Weights of a small transformer language model.
Size: 13 layers, width 640, 5 heads of 128, MLP 1280 tanh GELU, vocabulary 8192, 53.1M parameters.
Architecture: RMSNorm before each block, rotary positions, no biases in attention or MLP, untied embeddings.
Training: 454M tokens, 6933 steps.
MLP neurons of a small language model. Each row is named by its layer, matrix (up: input weights) and neuron, and shows model dimensions 160-223. Each number is 200 + 20 x the weight over its row's rms, rounded and kept within 0 to 999.
After each neuron's rows, "fires on" lists the tokens most often at its 100 highest values on Wikipedia text that the model never trained on.

L8.up659,204,215,194,215,186,202,194,214,200,195,199,165,184,226,221,193,231,185,216,240,200,188,209,193,188,175,230,200,222,232,187,202,217,229,210,207,199,161,193,210,226,221,214,202,214,201,228,173,162,198,212,205,176,184,170,201,189,211,206,204,231,199,222,197
fires on: " in", " For", "=", " Mark", " for", "In"

L8.up333,156,192,217,163,190,223,159,230,204,207,181,149,163,204,226,205,211,170,216,225,178,200,217,185,204,209,204,214,208,185,215,176,222,210,202,193,200,200,163,205,201,182,214,210,206,181,186,172,171,211,192,229,164,249,203,237,189,194,234,185,203,202,202,240
fires on: " in", ",", " from", " including", " that"

L10.up1206,212,174,184,241,177,223,197,196,141,200,177,176,180,217,245,189,204,232,192,209,214,204,206,174,204,209,222,206,190,173,187,180,175,180,216,190,191,186,217,184,209,205,172,211,192,204,188,217,184,216,185,209,185,200,182,157,189,170,219,217,218,196,230,225
fires on: ",", ".", " |"

L3.up1095,180,167,219,212,209,196,203,201,212,182,177,204,198,211,169,194,166,208,223,155,182,220,203,204,215,191,221,198,200,180,248,188,237,158,189,225,192,189,186,182,220,179,230,217,169,209,204,185,247,235,198,218,222,199,237,208,184,230,234,222,190,233,235,198
fires on: ",", " of"

L5.up97,205,178,205,188,219,215,220,186,195,196,181,197,224,198,174,184,204,203,247,203,182,174,216,213,204,206,174,187,184,224,206,198,183,205,187,220,210,199,192,187,203,204,204,184,201,229,207,218,171,213,227,232,193,201,186,172,183,206,208,223,155,244,175,217
fires on: "=", ".", " in"

L10.up428,206,201,214,206,236,212,218,207,209,181,199,167,201,201,216,184,193,226,199,217,202,201,203,227,198,172,179,193,215,184,194,212,215,192,189,202,204,219,199,197,221,195,195,190,182,158,215,201,207,218,195,233,199,226,205,202,159,191,206,222,228,211,228,194
fires on: " an", " An"

L8.up1179,182,196,180,192,219,165,178,210,194,181,184,256,181,209,180,188,204,223,179,191,180,215,204,169,190,213,203,195,243,239,179,178,190,200,221,224,195,209,238,186,230,205,183,197,206,215,189,193,195,169,198,195,244,198,172,242,198,222,182,219,182,210,187,178
fires on: " the", " and", " of", "s", ",", " in"

L4.up1155,176,194,198,200,177,204,170,185,213,214,211,211,227,174,228,186,192,187,203,213,157,191,180,194,224,194,204,198,201,211,193,189,207,200,201,230,179,177,215,218,203,201,239,260,200,193,176,182,194,230,201,217,224,217,186,200,199,209,198,218,220,204,228,168
fires on: ",", " of", " Up", "ing", " for", ":"

L3.up591,196,205,189,201,217,203,241,213,178,216,219,232,242,227,182,206,194,186,188,142,207,178,199,194,209,217,232,192,189,176,222,224,218,195,198,226,197,214,192,214,207,196,171,192,193,184,206,202,172,213,198,237,183,235,205,187,236,216,192,209,215,218,195,191
fires on: " and", "-", ",", ":"

L4.up709,204,191,188,181,202,153,190,179,196,189,217,204,184,206,212,210,189,206,177,232,178,237,209,235,184,219,204,211,216,212,204,183,185,183,199,202,213,202,162,211,227,174,237,186,185,197,182,205,234,201,197,221,214,202,234,194,224,194,204,190,207,207,159,195
fires on: " was", "s", " |", " =", " is", " joined"

L4.up374,179,189,165,212,188,226,183,200,207,197,208,210,174,208,191,193,166,170,212,192,190,235,210,231,173,188,219,207,169,203,186,176,165,165,219,215,182,205,175,203,247,169,220,217,159,194,231,198,211,178,187,206,205,185,195,211,213,174,250,195,184,195,203,190
fires on: " with", " was", " is", " he", " in", " of"

L9.up1258,139,208,183,230,207,194,194,176,182,189,194,195,190,201,196,208,203,155,220,163,209,202,208,200,223,195,217,198,216,210,179,149,233,183,222,204,185,240,178,217,203,192,212,210,218,187,161,191,173,234,185,228,218,230,245,227,187,215,226,205,194,214,164,213
fires on: " by", " from", " to", " of", " in", " According"

L5.up729,199,231,195,198,231,184,170,166,196,184,229,191,195,214,209,217,220,186,221,168,198,218,237,214,203,221,186,196,177,193,216,166,195,206,199,195,237,187,184,193,213,216,189,224,236,211,194,217,262,202,216,201,207,196,192,212,197,180,196,175,168,195,230,219
fires on: "="

L4.up1134,171,230,200,196,206,174,221,181,212,216,193,209,196,207,170,208,187,187,195,201,205,212,209,216,189,198,242,221,209,183,212,148,195,192,206,185,189,189,194,195,188,183,210,200,221,156,173,193,196,225,209,227,171,231,232,196,182,246,230,191,245,179,202,195
fires on: " with", " to", " for", " from", " on"

L5.up1166,196,188,218,200,234,208,217,157,234,188,191,183,189,199,179,172,197,237,199,171,181,182,186,225,200,199,174,217,211,229,197,169,220,239,204,220,197,173,224,173,170,205,180,205,213,206,187,185,214,176,199,178,183,216,195,191,183,197,212,170,187,167,203,192
fires on: ";", "\n\n", ",", "-", "\n", " and"

L5.up797,202,223,202,165,216,158,210,160,220,205,224,204,180,187,212,190,195,207,167,172,182,191,171,192,196,184,198,208,174,210,202,180,202,226,238,221,175,179,228,195,208,204,191,169,210,223,197,159,212,187,183,188,218,211,171,207,182,183,223,158,181,171,184,207
fires on: ",", " and", ";"

L5.up1108,233,193,186,246,224,176,173,211,200,171,190,181,193,221,205,271,224,219,209,199,184,219,202,229,216,160,205,158,204,192,199,204,199,196,163,243,215,212,199,188,201,207,172,195,180,201,196,177,202,236,249,221,219,192,192,205,211,228,193,220,162,221,198,188
fires on: ",", " |", ";", "3"

L5.up1086,232,227,223,181,215,178,202,214,207,178,185,215,243,177,174,181,205,209,215,238,178,198,209,224,169,221,206,208,226,177,178,190,177,217,182,183,181,166,172,214,218,160,209,212,196,192,193,212,209,205,200,188,251,230,212,154,214,171,176,193,208,217,199,157
fires on: " was", " is", "=", "s", " and", "ly"

L5.up312,176,195,208,180,164,234,229,182,214,177,176,189,166,187,197,163,229,190,167,190,206,172,198,177,197,187,179,194,206,230,192,214,201,193,210,167,240,199,219,225,217,267,207,198,223,205,221,197,216,205,213,219,169,163,224,181,209,207,215,208,190,221,206,217
fires on: "|", " (", " of", " |", " with"

L3.up1063,205,203,216,171,204,164,188,185,196,178,205,201,223,205,182,196,190,193,210,177,212,192,203,208,195,238,172,186,231,190,237,170,197,207,193,175,219,191,188,202,235,193,208,219,197,166,173,209,220,207,211,169,247,200,233,207,196,181,198,220,220,222,233,196
fires on: "=", "ing"

L5.up1088,234,204,196,214,179,224,232,178,184,180,184,185,238,197,193,168,194,206,229,178,156,180,184,172,219,209,195,197,185,176,193,194,212,199,183,230,206,160,186,188,214,188,184,172,199,210,217,208,206,170,217,204,162,208,190,187,244,218,219,188,211,241,203,217
fires on: " and", " well", "ly", "st", ","

L4.up991,191,195,218,203,174,206,238,175,215,231,194,209,199,230,176,190,252,190,245,229,204,192,199,184,197,205,213,166,202,206,188,205,179,215,199,208,219,205,175,196,184,233,177,179,204,201,223,233,147,202,187,176,216,212,200,216,174,205,205,219,218,221,217,207
fires on: "="

L10.up1098,230,192,224,198,190,180,214,180,179,203,205,194,218,212,204,200,228,183,214,201,176,175,166,229,167,220,212,190,199,203,228,195,185,205,159,194,229,205,213,231,237,215,157,202,187,195,169,223,145,208,168,219,204,168,163,200,219,194,191,202,205,203,192,190
fires on: ",", "."

L4.up630,230,193,173,191,221,206,201,190,209,199,202,236,235,178,172,191,238,195,189,186,215,216,191,217,173,205,192,191,213,231,214,181,181,210,224,180,230,202,210,233,226,254,170,195,172,210,247,190,192,206,213,192,225,173,170,245,206,231,242,207,203,190,229,217
fires on: " at", "bi", " and", " in", "ea", " a"

L5.up821,165,193,180,211,218,194,181,191,177,190,197,203,196,244,185,183,190,211,176,190,223,232,210,207,171,197,215,201,207,188,200,176,212,193,236,228,213,199,221,201,199,179,233,256,213,197,188,192,201,191,226,177,196,205,203,223,207,207,166,197,222,184,180,229
fires on: " and", " of", "-", "."

L8.up726,196,189,205,203,181,208,204,200,240,195,208,212,218,213,197,215,213,220,180,163,178,233,162,186,214,218,186,202,225,214,219,186,215,180,167,253,183,204,215,198,166,195,209,226,204,186,196,196,210,208,203,240,183,197,210,167,209,197,200,205,205,219,216,194
fires on: ","

L5.up502,179,194,201,214,186,178,176,204,206,189,172,192,208,180,215,197,218,182,177,204,192,199,209,195,213,235,211,217,181,202,215,178,211,213,217,211,223,190,197,187,187,221,209,209,213,200,215,211,224,222,199,191,179,163,197,223,196,174,187,198,166,202,208,207
fires on: "|", "=", "n"

L5.up298,242,197,213,192,223,155,208,219,213,163,222,213,198,222,198,191,186,206,219,205,229,197,177,157,246,195,204,214,180,203,201,208,207,217,216,191,186,193,200,174,185,187,187,190,227,221,196,223,184,203,193,262,163,204,217,205,172,185,190,175,174,191,192,182
fires on: " |", "U", "el", "-", "SA", " out"

L3.up888,177,213,208,194,230,166,179,178,174,197,133,167,226,187,195,187,230,207,236,242,199,233,173,223,174,219,198,221,183,210,236,193,168,220,197,243,214,174,159,188,164,189,221,188,184,208,219,181,216,223,176,203,188,198,197,201,224,200,187,205,179,215,172,220
fires on: "=", " hold"

L10.up1243,242,194,199,202,187,184,226,174,183,201,199,168,168,193,206,202,198,188,184,227,174,201,181,176,215,183,258,191,175,181,217,217,198,184,220,198,225,180,233,211,195,201,205,184,182,203,168,230,197,227,196,228,205,190,193,212,204,211,209,188,203,231,205,197
fires on: " |", ","

L9.up426,152,216,210,157,181,206,214,211,196,218,193,178,171,222,166,181,202,203,221,180,190,167,218,201,208,204,174,202,188,217,185,193,173,207,210,172,204,172,189,164,199,198,213,224,224,181,214,192,196,213,184,214,165,183,185,222,197,202,237,173,171,219,231,193
fires on: " the", " on", " with", " his", " of", " The"

L4.up962,200,222,190,211,188,197,206,188,200,187,197,189,205,173,200,204,199,221,201,183,193,201,221,182,209,219,192,194,186,208,172,178,229,200,213,187,187,229,170,195,231,197,204,201,237,238,217,242,230,198,162,166,190,187,211,224,228,193,213,189,178,219,217,213
fires on: ".", "\n\n", "="

L5.up1052,169,214,184,205,181,186,167,188,187,208,170,191,223,211,220,201,189,172,188,166,176,167,220,192,216,215,226,145,188,165,167,189,194,202,221,177,200,217,215,213,202,219,196,190,237,173,190,198,163,213,211,218,181,182,214,174,189,195,211,188,215,227,194,195
fires on: " to", " into", " in", " from", "in"

L5.up208,228,208,206,180,166,187,222,190,187,207,190,182,200,199,211,223,181,199,177,181,174,208,189,171,217,212,197,202,203,199,207,197,214,214,233,167,220,187,204,212,213,183,225,200,195,217,187,206,182,214,229,222,216,194,192,181,199,198,209,209,224,230,195,203
fires on: ",", "e", " two", " English"

L4.up387,196,213,191,224,217,183,150,183,215,189,185,213,183,189,200,226,189,248,181,205,239,216,209,190,188,193,235,157,165,194,212,208,221,168,194,243,235,227,196,198,184,192,202,188,195,199,207,208,190,187,190,180,224,206,187,197,209,183,217,219,176,162,187,215
fires on: " of", "ly", " |", ";"

L3.up588,174,204,186,201,207,196,225,219,228,180,203,176,209,216,187,184,177,229,228,223,226,196,206,198,208,176,173,178,170,156,204,198,181,228,214,230,205,182,196,184,219,193,221,193,211,224,211,248,188,167,171,226,194,176,231,174,197,191,216,185,176,204,219,218
fires on: "-", "ly", " |", " by", "y", " du"

L5.up403,212,171,234,196,207,200,158,186,233,215,210,175,185,216,187,201,222,169,204,168,174,182,210,224,190,190,233,204,187,196,187,164,168,173,201,224,212,201,189,209,236,202,228,221,207,211,193,209,195,205,204,201,222,203,190,191,227,215,189,203,169,202,229,219
fires on: " to", " of", "and", " is", " not", "ew"

L9.up148,192,149,205,220,211,201,186,212,187,165,220,203,204,193,208,195,204,251,202,172,186,227,199,220,200,226,196,180,213,209,217,182,217,212,164,210,187,218,216,191,222,185,189,221,200,193,220,194,206,234,204,204,188,203,196,195,218,207,185,220,182,186,213,208
fires on: ","